Part of a small language model's weights.
Size: 9 layers, MLP 1536 GELU, vocabulary 1024, 10.2M parameters.
Architecture: LayerNorm before each block, learned positions, no biases in attention or MLP, untied embeddings.
Training: a variant of Muon for these matrices, 354M tokens, 5394 steps.
MLP neurons of a small language model. Each row is named by its layer, matrix (up: input weights) and neuron, and shows model dimensions 64-191. Each number is 128 + 24 x the weight over its row's rms, rounded and kept within 0 to 255. Numbers have three digits each.
After each neuron's rows, "fires on" lists the tokens most often at its 100 highest values on Wikipedia text that the model never trained on.

L6.up1247:133120137109163101187131156104139177116131120166087118122086131138143150130114111096081099118140108026094158135127146116140116144144108116107110139155105159138141087146091138092150128076124094124123139151140148074132161131126088143137143133119125139127131118121110112108146140137120129163116117115141152128115156119122138121155117111119111098078186095123108149086149126171146147127119
fires on: " G", " g", " b", " B"

L2.up1498:136124131082125113139126157113146150154108114147154096112155127139141114088104139127056112070133156094148128152145142124114058128111140104141141112087140114087160084116146107135123114121168123097090133159136131119174121170110174127128113144112135139130128135124152117160154124138087121145154149136124118124147110107122141113137089103130121084135162130141098159115119146122156108156131
fires on: "ur", "a", "ue", "ased", "ey"

L2.up679:106129109153124123103123146108106115132151151136116104122140108144097097128092121088105097147163140083125089150123146100099092118142093131114110126139068151137193120107177100134165084142131109136183129144111125134133119126115113144116117148110131108057149109145116138144135119144191132101148109162116177134151129157118144117128145107106161121125125069095104146149116126164130131137119
fires on: ",", "),", "."

L6.up1048:148118106180123117085138151113158097102130192075155131162131119116111133120135152135110133184119121148084157180099134092108148119122095088165149121134126114157129136116134131142146122099122123136121139102142149144099115116115167147131102140119138107146146153162117109142125083111120142152135129126138144147092142130113118131139095142129118099111075114104136211165130126124169111112121
fires on: " s", "-", "et", ".", "y"

L2.up507:142108135140106148125150089147136126139105121118119162113131148135132097155162150097122125143139174175113147127143113140118085138039133124150101129135143163126089126129135144128134169115120133157120094074123124151120108064112089140132122124145132106131146101140155113123118122121080132147114113121142122119155110149108136144118135114137138077151143172153107137111152145119125114132095
fires on: " ", " and", " of", "-", " Eng", " first"

L2.up1254:163110121141154110141078115121129107133154138099130135193114123128119127104159095113112138104114156136131118090121104096082123151160142135179128111140133122127092149138147120115091151105106108109182083104128161154127129133180111081105148143087111131142125165134147158139089130138109174112147141148086155161140155081130161137161140115091161098103105104090121168096132142134115177131097
fires on: " of", " ", "00", "1", "000"

L6.up380:068113128097138073106117099151104150148141143161105124097158093143120136110099153121128128109095085106089118113141132110149134117140108126130156140157140126185123137120084128111126140130155089106152127130121121147142091104174155112119113123142131136148107181112166124142119123109131120165155131187176126162089098147131114125138107158108130131159157151137194098134121077155131118152190
fires on: ":", "ad", "c", "enc", " Count", "°"

L6.up1349:093122086114116130156117122136149152135095177132149103093124101111148143144124144131129128144111131153143129080131124121186145119092157148119141141122092156121114092110130138130073077157180118143147149139144129112148125071161092098101151100122094122125181142110094109116102127140154132127126098099145113158130129120099116147089122136117115108113113157133161138181108153089096148166106
fires on: " Ch", " ch", "ar", "r", "ur", "ic"

L6.up250:148120135117168172115130139170094100137100081111108168123147176104131120142118128137127126145150110119195147109104103169137104168126139121108181094158112113105181142192139161104123123137171143202144103134101121111114095116129110143119138100101115142116093135138163175109137116147139094119128151121109090149142170156112108103103136161143116149131112142121165108174107152111137073128151
fires on: "p", "rom", "um", "ord", ",", " ab"

L6.up104:141148093137119122085142139128130163134112173145181131127102106140147060137103167117136102103118136150086165128073127103107138134114123101138123160131146126120139122162144153139147152129090113133150109104148151163086070148117170089139125140077127139172144121107166169107149113166113168100135127119101164134102124130147156167066151151120130144138098146068162131112133123147139097087135
fires on: "-", "et", "od", "ign", "om", "ale"

L6.up651:106145137146079166159175103132156134142131099119125131121116091140129167154111124128171107169108117069108155106140146105122085127136132116147109127125131099178155143170098153123142110142088161113142137122136120125099138137121107106135128106128130113102163118120141144153152130104102134166153122160112150136101159121069146153159115117128102097109103137123151158105169091161121119130164
fires on: " d", " g", " ind", " G", " ass", " n"

L6.up1450:090106105129118124166139137120111140101107091127118133118139128090139164115138067135119143112121164104162137107092104113130129171119134114119140155114106094138103120176128132137132116143159089156112139143149101109150110131146147106113118104114120129128144117082098139109134156152130157110138115135107123185167140119122098106143150168160164136084122156114144110133143158160132136156121
fires on: " Ch", " ch"

L6.up752:116119136131130112121134113094088142120171164130109121158135141137149124128134142107180135107108077156098090076121112170118103180133125142065105114144119125148122157116122119138115140150178114125122133132137128095123106115147139109150130128149085150092113149139163134142165157138154108104136102119153134167097154157125150101127106159120091128095129131086114140121144113155149091142128
fires on: "o", " co", "4", "a", " Co"

L2.up1326:122110136110121140125133105160154103144114145104114140088127130099125123135154119110073091176127132122111098118164156110149154142131125149112096180131135118140150118131101143122107133131140105139098123096149147116145115120104169095128148097098117126123105131127197161156127083160121130130109126076119130160142070160084146117127104118138130132140107098153122145143110133123117097142105
fires on: "ight", "igh", "ur", "ction", "ive", "ational"

L2.up109:112149110100104108137138133123128100173165140178100141117153127101120131109121097130043156142144073127096075105148100116098172152101124118137119137100120138125102150137144173104129111116125093153115137134147121125157116175180114163159144137126165116128071097090148166116134121093159143136118112140116138140078138120135129100125118163111105123152117116097111122140134137126123091113093
fires on: "r", "i", "ograp", "ific", "it"

L6.up1304:108123116121121155115120130148142087112157149157151097112178115154107119080141098113112136083144105110125081120131163128131100150141115170123120126118134091136079143155101129155134129153118144110113166142105122156133060135134162111178117151113150197156125123078131131121150112140147151153137129150106116179112144109157160126103116163091166118096128137144134102130124105120164102127118
fires on: "\n\n", "n", "op", " an", "ac", "ot"

L6.up787:114114116112151129186153153135150111091104093137090146105108086099130151127138127115128151190106147100152190129157118178118130131138090121119099140132108116190153151143103147129163111111104111092139108129127157167118147115117129134134121098108111119122123135099141129116111108142129114142090096140129138102142158111146157118131079137131128099091150141151112140124151139137118127170165
fires on: " d", " Y", " g", " y", " k", "2"

L2.up1132:169099113115111100107114129141134113161135107143093094185118114108139129166096098119151126133142111138095156097108112115104137157181116162154133131114102120152155124132090105127159113147124110132107090155124107116133141150104121137150139135135097162127131131140151103099110144099078128118130111156132119142131095134137132134151112138211118143123179128131125068126136127147155131138160
fires on: " sc", " Sc", "reat", "rit", "ict"

L6.up512:117103133133182119121138131183113121139143125179166134144118149131106148094139151084136134118104146133108161125100073120114099111119116114098143092138148137123130102102058145135119132114137126142137150142132156109126124124150145132176109136114082160167144131140102130146082081119168143131152107136091091129139066161089134110131107075109156111101149144140121163155153128138124149133102
fires on: " f", "ic", "p", "f"

L6.up1472:135161140133138131120100132170132139143144156167115160104119105131098105136138126150104134128099097068106078122072085149128130112117143116096117130120157107157129073101122137146159153120135168147115133176151110112110132090158104111142132103139131118165130120132102122115122074125132115124130191127129154140113115150082100081129115116132151090145131135078123140134111119126139146188133
fires on: "b", "ur", "un", "ar", "c", "f"

L6.up91:096137128128153154127124117136117102145119135087091158118118119126144111111084137123124126126143172080144138158115134130133106119114129145129100147179168103137172145117153118123129097143181121161180132123154152117137103155133142110123121162123143050113139074077151135145124122138113125149117098119116080119105102138125132162104110136097148110111142075117093140068154142164156125120069
fires on: "en", "l", "f", ",", "ers", "art"

L6.up742:138132131129127122097110105138116172113084094147111117148104106161142146079075132057158128131126169127165114122118159147132116133131107152100117122122107082122127110155110149121135111102062104157122123110101156126170094143133132103103146180154105121141147118173160120110110152095103119144077094139138113183134101133200147122151134111154126178127183151120122163164103141156142141129085
fires on: " pro", "on", " col", " Ge", " Col", "l"

L2.up488:109164124123117153125139126145064092140121098145115149148138137156160110078110146118181084119145115109114134166148158143140132132156113115133139129120133116137100141120144174129173114149145135120134128132166123172145152118071136144125120123142109129121132114155126111127118115080127166154140116180172100135119092115078130103157112147143103127119114106135133130105114117133088081118173
fires on: " part", "ol", "her", " /"

L2.up884:126109158107160112141114144175126146163146158127132126097173106160131117140152120129142137135098115083125119115120080126090125104106081107127131142146111129096129115093086124120104165120090095139128126109083113127149147127088106094100127096105123139154120145127195146123098160111091185138156135177123154111126142160060140117144177146112117125097125127145098173098149181151096154122141
fires on: ",", " ", "),"

L6.up222:145153161178129155097159094108172137118131162156130121116167116122184103128163084120163131161125135149128143148096094141173143122136111085091152140123100143123118136139141164163162108094100092116149164184177171104147105096115136140174114146097098128110109133107160123147127108084137122146114074140115130128115123108125102141121123182121126104144106130136086119160093134104127101112128
fires on: ".", " d", " w", " b", "at"

L2.up1109:126138128119126095094099137142147121112134137155141159119141145133103133109110119137142134077075123120104128099123108162157124114134128129116086101175108092121092168125155116114114112076136117119099127096060116137129140140141087116157117170149121159114116140131149126108130093133123159080103115139143114136145135146170140180158158106141141132099137128071155190112165103119092112138155
fires on: "al", "ary", "-", "if", " to", " the"

L6.up1400:095128125155133144144158136140110144114104125171083131126150126125120125128105117162153157154094118161162097106106127139131140130095125116124141138124156156124121077118085117125100088166164177109157169090107095149101153100114123126117086136099131143130127117177050122114141155110144094152106138093130135136092133180139140094125119113087119135121115141110131152147121136101115141107100
fires on: "r", "ar", " a", "m", "ost", "p"

L2.up1158:141092100090080100124153139119099116154152155132127108119143097116122141138145117125136133137112111158116101128149123108124132149105120147119124149144103105122135137114088172073138114159196140113124101124104177155160187141105090097099132102148137128171149098119111104167159106107148122092174129150155100125130086157121112142167101166160132109153116102121085130108125118139102108106111
fires on: "i", "a", "{"

L6.up260:125146132110165121131131115122155147119135134118087100093133112098127114110141093093093132130092158070111150106160107135154107120132124147119152106147178124128096120157151121130145124122108104137144139088139146139127132131155132187138120159140131114156109157084143114116128116100150136138128149129170089170164087095134183079110112138155143066142130115118133136071137118170135147117102
fires on: " B"

L2.up1145:108104101162105144129090110174172141109110187167150118156097124103138110122193108134119112092124102120100115087128079150083171090112142130088090095097148108133137101164132191106122104105126113150142145132132135100163124123148157115115141111122123143163145141111107105153145152149101068194154107161134142148130113144138112109121153151122056124139113132120149090097136156145136130124124
fires on: "er", "ge", "ub", "ic", "ion", "re"

L6.up814:082105119152152173092132118134114158124109103082143112122149153083135149113133154160148135114112063141101128112154114082110127134144155132164124140157086141137108148122132173171095090114118144158153137114102103124108133160097136093143087131151140129086142123140132153151097091152124115147101127148099110119149158140130136142163159153122143080150091134089090168174164111145197116129165
fires on: " v", " m", " ab", "em", "p"

L6.up335:116140087141160147138127118126126160130117144129107116134128106086144102141146105098129107131135121112110189106124123126132174141130126127126108156075131117158160143121089123129142189111101163156117156130103150106116138093126165133165129173127114154092113127136111145092105103073174135174156128123106092130155109118077095177163111136102149143090131145131108134111168125154117097119116
fires on: " F", " V", " N", " D", "F"

L2.up413:158141150100172142118145138134142130166091102134105158072129110135142115139141136132108136141105111148085158118149100126163153171131106145148142128151127154140150155080126149110146110129111153162141122085125089082165138142096105100158106125085166144160108134136141094132125109093149119143107110157112147142124083151151160165184128091090070130105164133105125153125130132117096159074087
fires on: "ard", "ge", "ic", "ower", "ber", " South"

L6.up1133:117112131120156125098095126126076138092120152130151136110074118156127117117124126153125067168119167116124101124165104087090135156152107106131167125120124170123149162130145138098088093094168117116140111094107143153131118115151122137122122126126144093105170119106140157116103104150146151130115142178114111118161122119112126075122137126088130103126142134131154130141158145157101150125185
fires on: ",", ")"

L6.up1527:118153127173155118108197154151131113127135154135145181111139164106139116135125164172104120162089079113090119167162116149129110136091131154115154096144111155095101171165111142135125109114104135162123121119137109107100084127143124108132099133125181130094136099107140146149131135093148141114126105116089144115125144116143125114151100102122147112118082159144113146123131108160138110159118
fires on: "I", " all", " he", "ul", " v"

L6.up95:143120112116125115097113136188186148168135113104096158136132126162139127139108148164060158148145128139101117093129106116137091136097106168155118126129154123118132115114115152185102117162119135111133123153168125176076103126138122125152174100098156140097133115126139173132097086152105145124126128154115133139132111131096138127149109150132079082133109127190141151134115126107115152151083
fires on: " n", "ent", "ur", " up", "en", "ive"

L6.up420:112094131128134135131148126143113108104110154101155122102158141143150120145078095108150132107148115128151174128105125139118130128160112130130106127143092091119128129108111114106135118161154100105162134177102095123133108174116141099125078198123111129086166133116149114114125156135071105091114080159149143098143105149153131095124164180127101137101145080128109076141133147124141106128134
fires on: " sc", "om", " im", " Sc", "n", " Com"

L6.up411:113131125103090135133095125120141111154150157175107135147151113130127143116093106131098131098111138121114103072116125110141122061067146071136159142126095147139183123168086178141126113075145123128107139096156107167156188128066124140124144148138138119101109155098094156128142141138161149154099112156132103167150067113189120131150128089136146153134132127108109158088101115153113158138092
fires on: "ot", "ut", "z", "f", "rit", "m"

L6.up804:090141135126159158147108128139074166165130098156124134116092160098109132110113130123162165118101117130134173148133106105191091131130121149135122134158130130142103120101057148112123135098148134164154124141155160123103149055148147107150117118121133131179127102133138118106127133083138120132127150152120111152102122154082102116142111168110123095187078130159129138149103151098126122138122
fires on: "c", "in", "b", "t", "ad", "th"

L6.up176:157154113105142126104144122146127093121115102153125156131156111102099105112152128094151113129192120093109130105117138150149125128117078158162147106133156120092103141136125119125138114133129159162096123127079138118108137128158094140088116145144160106113148116130138142178080116132126135147083129133141167115168147137122090116129148167145119086125103108147130095148116146096111170113122
fires on: " gr", " st", " Gr", "t", "r"

L2.up239:144149124137160146147104103138124170100131098135085147137156088130110130143187101153098120143101116091130086190141111141167119123113122149118159102140097135180106103083126154131070138123163112115138142167111108134118122133127163139099146130137144107137072123117112189081140126174136135130116140147124121174087140124143109126114116170126121106122126112114144122087116127101146132148106
fires on: "ation", "°", "act", " of", "ations", "R"

L6.up1331:144155137159055092132121169154121103123138101141091160146149087128105120135123121123117142137138149128111117164086117126104168126148106088102119144139103109110100125151125157157134128121136137151136140130129141137172138117120140081137120088119122145082120130182066120127106120095112132129133163122091084065100101119122110113144132107111142120141149099125166106150145154107094139101106
fires on: " le", " r", "h"

L6.up668:115145147107121071127094142125165127177136113119133123171133076122167174123084127110118126172137145201132095116112137174136114126097119106114126151171126146113152096136133105153116133114140112145144149122150119106141116142115161097116107131147135117161148114117169120091130110122150097120132086127134114152114107096123138153111100163163127123111124123124151150162138112134140129163106
fires on: "ir", "un", "f", "ran", "od", "y"

L6.up283:147131125132099109115115114129083114141096127173110122149129080170107135116158183135087136111136107116102137115150089125143118090118135134126101130125125091174126176141108154120135160113105135139108104083122150123123116125145075113128111141166150159130125165107193160109068080114122112098111144103111141138130097139119130138120164139107094106135126156128114154122140138081114111139135
fires on: " us", " of", " ", " not", "in", " its"

L6.up1195:135072110121136143104137156108091106080124143145114120135144145100144127168121163122134150140132159137129142093092115146135081125130128130139098129128097155135113094076072091132143102089155107159112128104120137171078087112155152123191112138138129136155167114130162168084109175134099132153112144174106152161129121143153134130090132138124159115123121207151112136103088157166134117113132
fires on: "n", "i", "hn", "op", "or", "it"

L6.up1165:128126080137155197147103096118135148110110127086142155127160124103153125121106124166115125102116172119125065121133136076127122120154142168116114129174121133127104114135155128145141112141134116140102124089122146138130139137157092147151093132101140143130092115113108170161098177141132134137119123101140121164119131137091143154089150117100132126155123089133144132123119153140093084122124
fires on: " in", " re", " cl", ".", "\"", "em"

L2.up886:105180139090169159148110144136103104140105118147106132136132116148142117169162141105176082150180111109121125131137130107143125127146116122075118126104184155145076149101057143099119131112116100091131102152133110149081140081151122130142146085128104158104132124119139122128110122113119136134124138167084120135163100121113141118127109106134111115144106162131088131131120168122161136166154
fires on: "3", "5", "4", "er", "6"

L6.up1246:103097109106146130084151107129147098147159099149136119117159118092134142136105101134126161098146112090108110108139159093136107087113088148130154104126165152135158160106108115114135126120153078152113162113130129131125169185083089177131136115140127155133105153139138151147149198141122145140107112155120102118115130131183115111156129100130106073090159113166126111087177126145146135096120
fires on: " an", " for", "z"

L2.up423:172100128144122133104130120147131121111088154151142145127114130153141138131131103125122120120125151123163110148125131167086162124130145099154114086138152094118156164135104166176101131091153084131139144139126163138112071117123105142093159102146149128100181114119077146150097126102167157149134125156090151169094124125124150141179152133126147137148104126115113105126110175158084162101168
fires on: "ing", "ly", "ed", "ill", "ely", "ay"

L2.up902:132099135175169158139136092154132152132088097158145115143121108124128122110124058094133151146105114122084112102135138151118113200132118137146167116127173122090093158157175133113116106161176118150129116095168161103102095122125119073080166130110135101101149152150107144115103089125165152153174109131138125152123112123128168133102123150097128126125130142127108104131130162167098176149106
fires on: "00", ".", "ubl", "01", "0", "1"

L6.up1062:146107126115096066139147138169120123119134151136133143093149127138115093134116113121159088185128149089128123144131118098125125169144103128119141146112126136144129080161099168104130114092137131096136075163130151144125119137105137124153142115118135130132115082162110099120143112108129137148164145162124100085102105159135120087102148116128121117116087132138129174173157125092118146163081
fires on: " r", "l", " fl", " g", " pl", "ist"

L6.up289:151138097118133123117128179151152120118128090137105145103179124130107086085145087145164121111145103143144139148091095129139121114100094161131103132106150138106126135115103133153206117171124103085134121137125137130168149125131142134166155122170143140130119112132149178093073107122130156130122141118122093150144139090093156078161139123121115126148163143145121086140101122060109151115094
fires on: " ", " a", " st", " b", " tr", "r"

L2.up621:134116136173130141155138148164133167165094127097116139129144078127155135123150092141113102112119114117129118116131163106113120122140129112148121102133104112113168126137155100161132106149164117088145153161128119107127131140103089132124137103140154122094124104122118127142096112132125154134141138169131141157167138139147115108131096125109133217123129090165107172088146143142084133172135
fires on: " A", ":", "pp", "A"

L6.up1438:132150100123138173102131147096117128126158113135069180100158120163137154125146166131148114146105168116131116142134114165093085149109120132112130137119110120129114130117121112145143112135113134095164160153173187091125137132146113125148113142137131140135186111131136143101082136129141158100108150147157127080111111151129120156113081155111147153103201129097116152147079118122108111158100
fires on: " re", " c", " o", " per", " pro", " de"

L6.up1226:111123131161167190099119131121137132163134081144089161115155136150124146125141097121133134118076115089155164093143107111157166132177129133141138107109176113115096111160127150135133156102098142141131120122124140107165112112156145092135084086129141082124125103138126116123150107139119107124095155127084133153103110142152111146113110124096115128176124100117140125113125162111171134091173
fires on: "th", "ord", "ort", " ", "t", "il"

L6.up1036:124090070105132150160112151127146135140114117109131153124107100109157132173111094140133116138129126090142153165067125140140109119163092131077106118134100108159108105143107107149129127087091152166105130134132134126131123162116124106157118140129115153110101146109134132163136111108140143133178125102105101137146161129108130168163143158155113103141122149157135144157180129150067120101135
fires on: " d", " D"

L6.up441:151103086134125086122136080136128141147121118172109150128118113121132117108147128123145140128119116147114124133114060124105150123116115121158090113136142086121139110122123145136103102127158170147154137088121098111115113074114152083117130146125123108142138135137121121128160119152120144123131107176094170096139099131108107136151111101133077129083135126126147113156156172110123099101142
fires on: "re", "er", "r", "s", "g", "per"

L2.up678:171120152127088148195117134106117156133073150152126104126139064166124155163132132117139138120098126128103150129126126139118128109127137147094109134148151163108159154139136147132147086171121112120173126148178105097090139164129175146109093133098114135091140114136111122130123128129146125141123099142130097136118121130117096115136143162104102147147137083130128125118110091128072179174106
fires on: ":", " National", "a", " A", " Count", " The"

L2.up1258:143135155130104108136149149124122144122123124131071170151161157138150158087145150125119128121161148151140115109115144146144148115156123147105135084113168157130113136145055130141133111161138127128149149151099157169092141056136169139150157100104138140141110085114140113124080106146143151138115123158086118125135096144108166109123141131115064091137172133130099112107157097170120149110145
fires on: "up", "emb", " F"

L2.up659:132136116155112162088135104121162109088129138164148134093149127120100142125154145111110120170103151160108142154077094134121112145069124111160104104114117129124132130143165187113152083135149112183108137156156147123133116108139126149148135141083189101136143153154133121108133133150155127120145103133127125119123146163121128106121082134122117153117133092137141150118100106117116135102113
fires on: ".", "ap", "ain", "-", " over", "ear"

L6.up904:157140138189126103118148126115127142153117104155139149138108102123106133129125123086132138153086148152105117136141114074118149116114092117129100163091119108156165153141145138137130119132113137127142099120109121160084144134107141164127115130096116143136107151137165112106127138154144127112131129112122117144157084143099148186116087146086167113102166139089098118108136133128108121126147
fires on: "g", "x", "t"

L2.up176:123099157121136154134090126167173147114131094119164162115158091128106120158098108144131094121147160113132071069117097103188126129165135132100138151136153101166103092147141105124108135167112145133128136124134115117135099082085100115089118121157127160101128124138126135150175089103097093170115136126106133127135150157107131101140128137140126139144164148120117133163155164160146135132128
fires on: " cl", "pl", " ass", "al", " Cl", "l"

L2.up1448:135102117107142128097106133098101111168131141138111138158131102137117076133135151099110106110122097120117130155168124144135110090115146095145082106146142087111089104139173143137137137123138102164145141122120125116176111113141152091156160145103114181142107167152128111110167116151141148088108122127134151124088134103162141153141144098141155142126142133124098160170132124155134121141110
fires on: "es", "ill", "al", "ite", "ity", "ary"

L2.up152:166097151081138115079125121146161136135150108127091123128086116151150113134166113129144134120100114147081108124091108161116139153128156108140097078126144101152124126152143149134094137138146092144126117097119130136123110130153118168102181118131115162125142136137104132111141153147119146136142175146140130149127154112093163100118151114146120126106138122127118130095137135127140119152110
fires on: "a", "one", "ame", "ite", " Co", "o"

L6.up472:135162130169114092097096151121156130167157107116135185127126105154129151112122129103102166149118143125079132128145130157165169145157115137126133137162166117134128130133099111141166125087128144146141147135129157112152145137102167149127136129092130137134079140113131142113083115159172118137115141144176136105124089147148124127093092128132099112071150123118123149074143096128159109167063
fires on: "f", " o", "ou", "b", "w", "y"

L6.up499:174111103164116151116149145087136086079151111122150145115137101118119143135127182132126142139116135133107123092132111116110103129151129135143143119124098121089096145147131142109132170092148124168158156128147135148136105141111129136170078087149115120154136135094115150196170166171139123172118149125141154155119152153106130128185178140117149082171101170128116130132096106111133133134177
fires on: "c", "k", "n", "it", "p", "ent"

L2.up515:124120102151127092162119132143126114120134098139097102146126174124113110122185124118164175153139166115099121112149129128081148135139107142137113056133123132075060143147138094150113108084123115116121111097127131100123140130143138155127130122109132137106140156139135123147121162185121142125161114116114113138119068140132100164142097144117095119154123104108144100146092126196102124161115
fires on: "ome", " No", " to", "ix", "ame", " only"

L6.up278:116099157117125123101162164107155137153063129139109089111131075153175128084127128124120106142090149140111144119139140110111102150143120135141115126148102119111117179163119142079167118093111148104124097095156125125145125107109119113122136149148106096127099120129163169162125078120127170116118079161155114134126117105129117102149113105137154127156123118107093190080138128104132160168100
fires on: " pro", ".", "l", "or", "ro"

L2.up1457:109104110140159073107136139206146146142115161109155143149144115122152138153088109145121142160110092090069158116137156158143114124127130102112126136152139131109117073124125138133143136137151128090121111138079112129154161120065102107159130170126103097166107103155127173111132126146145128143152132112168111122151097118103100099144151147146143105072127119138104124123106122169139128114110
fires on: " =", " ", "if", ","

L6.up865:145142119144097101111099164075128130121065135144146145125081102149103156104119120093123091100114141188121147144139099169151113170108117119086159181157137119123142103132127139143129105116124095094150144134150093097137149078157121130158112147109125145119116158113142124147117148153167142104123119175113115113189132130138113130150129083123122105153113149139166134113127092116090138107131
fires on: ".", "es", "le", "or", "les", ":"

L6.up167:125164150118137133125108096136144144130155143125145092117152096168137139077099123179162184111144140140141185091099131142130109111099121103144138139131171127141126123133106154144106159154124111116136158103086142134100152132151156124144117154102146164099107146122154152130102124111146150111126146138143117160100129122153143160103117147146123124142139141081110137172115144136156111094117
fires on: " an", "y", "and", "n", "99", "er"

L2.up565:164113149144118132150153145191141164145161148122112113104089116093091100125130118135145098100138138129130110128101099110082076156162159133154125138210096132127153125114133141180135104151095137120137097157127094120122104148113112117109112154122108113109148108140103120156140117114093114148193100164102142145135110178111121086128125127137125123080120116135130139073104151143118082134147
fires on: "ce", " with", " but", " had", ",", " he"

L6.up291:140125111160178136106116138130151140151144132121139115130145129107149154153128121122057093151116142154090146132115106122127153179148084110154107160136080148156106143100147141154077117136115078131142145140108154148084099111096137116110136147151121106155135189087138114106150082112103135141135085110117124160170164129130160117148132159115147108117106111136102110182127107123132147106115
fires on: " d", "at", "od", "it"

L6.up751:151157103161167128115123137100099126134107126111122126090086165167100141159124128111139126130095113127128139103157127076140085115074099127137103130123163096186124168144164121142153167165157130065134177123129132109120147078085160140092115117119140092136109165095136057128140129121147107083116103160091121141109087104112116122111114119128172135104111140104156132140159188117138101108141
fires on: "ug", "g", "am", "ent", "an", "t"

L6.up899:125139118128159128125138130142132163132156116122145152104172155141150121146101119137155117168137106106154124118114131129098123158163139165144077145108096106121127164102124102123095122110155148120133137137148066154111101146137111096137115131149183136105139103126124140136098125148124144148175111087129087116187145103147076121117124155135147130142153141106108178133118121157098125162106
fires on: "p", "ul", "em", "pl", "en", " comp"

L6.up956:118120140129120106079110139117132126133149169139101149117138123082147105139123175097171138145133123126114164157146156131146123104146142118109160117122145110128100122159129134149092135096065152118173166158202128128133074089133147111128127127096094104074128100087115107108144160144117130154153123117096123123128124158063136134146126121121133104111118064120150109169151122064141143174061
fires on: "h", "u", "iv", "o", "oun"

L6.up704:139138125140120106157131166077131129116117143161126149141147181151161110112098136122137173148120132124143139152172131147170124115064153146063153141115108162147153105127113121104122115148140074138147123136136119117096101121172117104097115134078087113168138138181072118120096096157093152166150133079124109134146135153123090129120162149123108112130162103134141134205150107136128140155128
fires on: "ar", "at", "h", "th", " ch"

L6.up397:118108115086154123132112082167186105143104155118162129179148122107120110169090143116115125154091144127131130160092128122163125116105082131125122086096150149134069131135095160119183123133120119128129150150128122123113111123098130117119151117092131150126134117155146158120119132129154148134094143144099108127109140119146142145165088140165077134084129159136094124115114130110082106113079
fires on: " ", "v", "ist", "om", "or", "–"

L2.up1131:120116062104120171137115160137138131142149126124106151085114125149144098126133116117103122115100139179147126111124160123125114124127122131121109098122085128091139177141091114100102134130122116102126140114139110140131116157120107134148137176109155139101121141157161159170082176115125173091114119075107102124136116137134156106118096137136113102155116101111151120167087143154112126118140
fires on: "l", "-", " to", "x", " re", "em"

L6.up280:159122120108153113170123140110133142132156136155136172158121105093120165122113208101122099153100128115132091139124107144115146135113115115113108126113073136103149134131126145111127128136151113097129143121111158115124129161091137139109097129156158140108118173122126130135140112126104167122151138153158103111141130145120095127136145173120146124117135140068151146091116060116111135148091
fires on: " c", " m", " b", " pro", " to"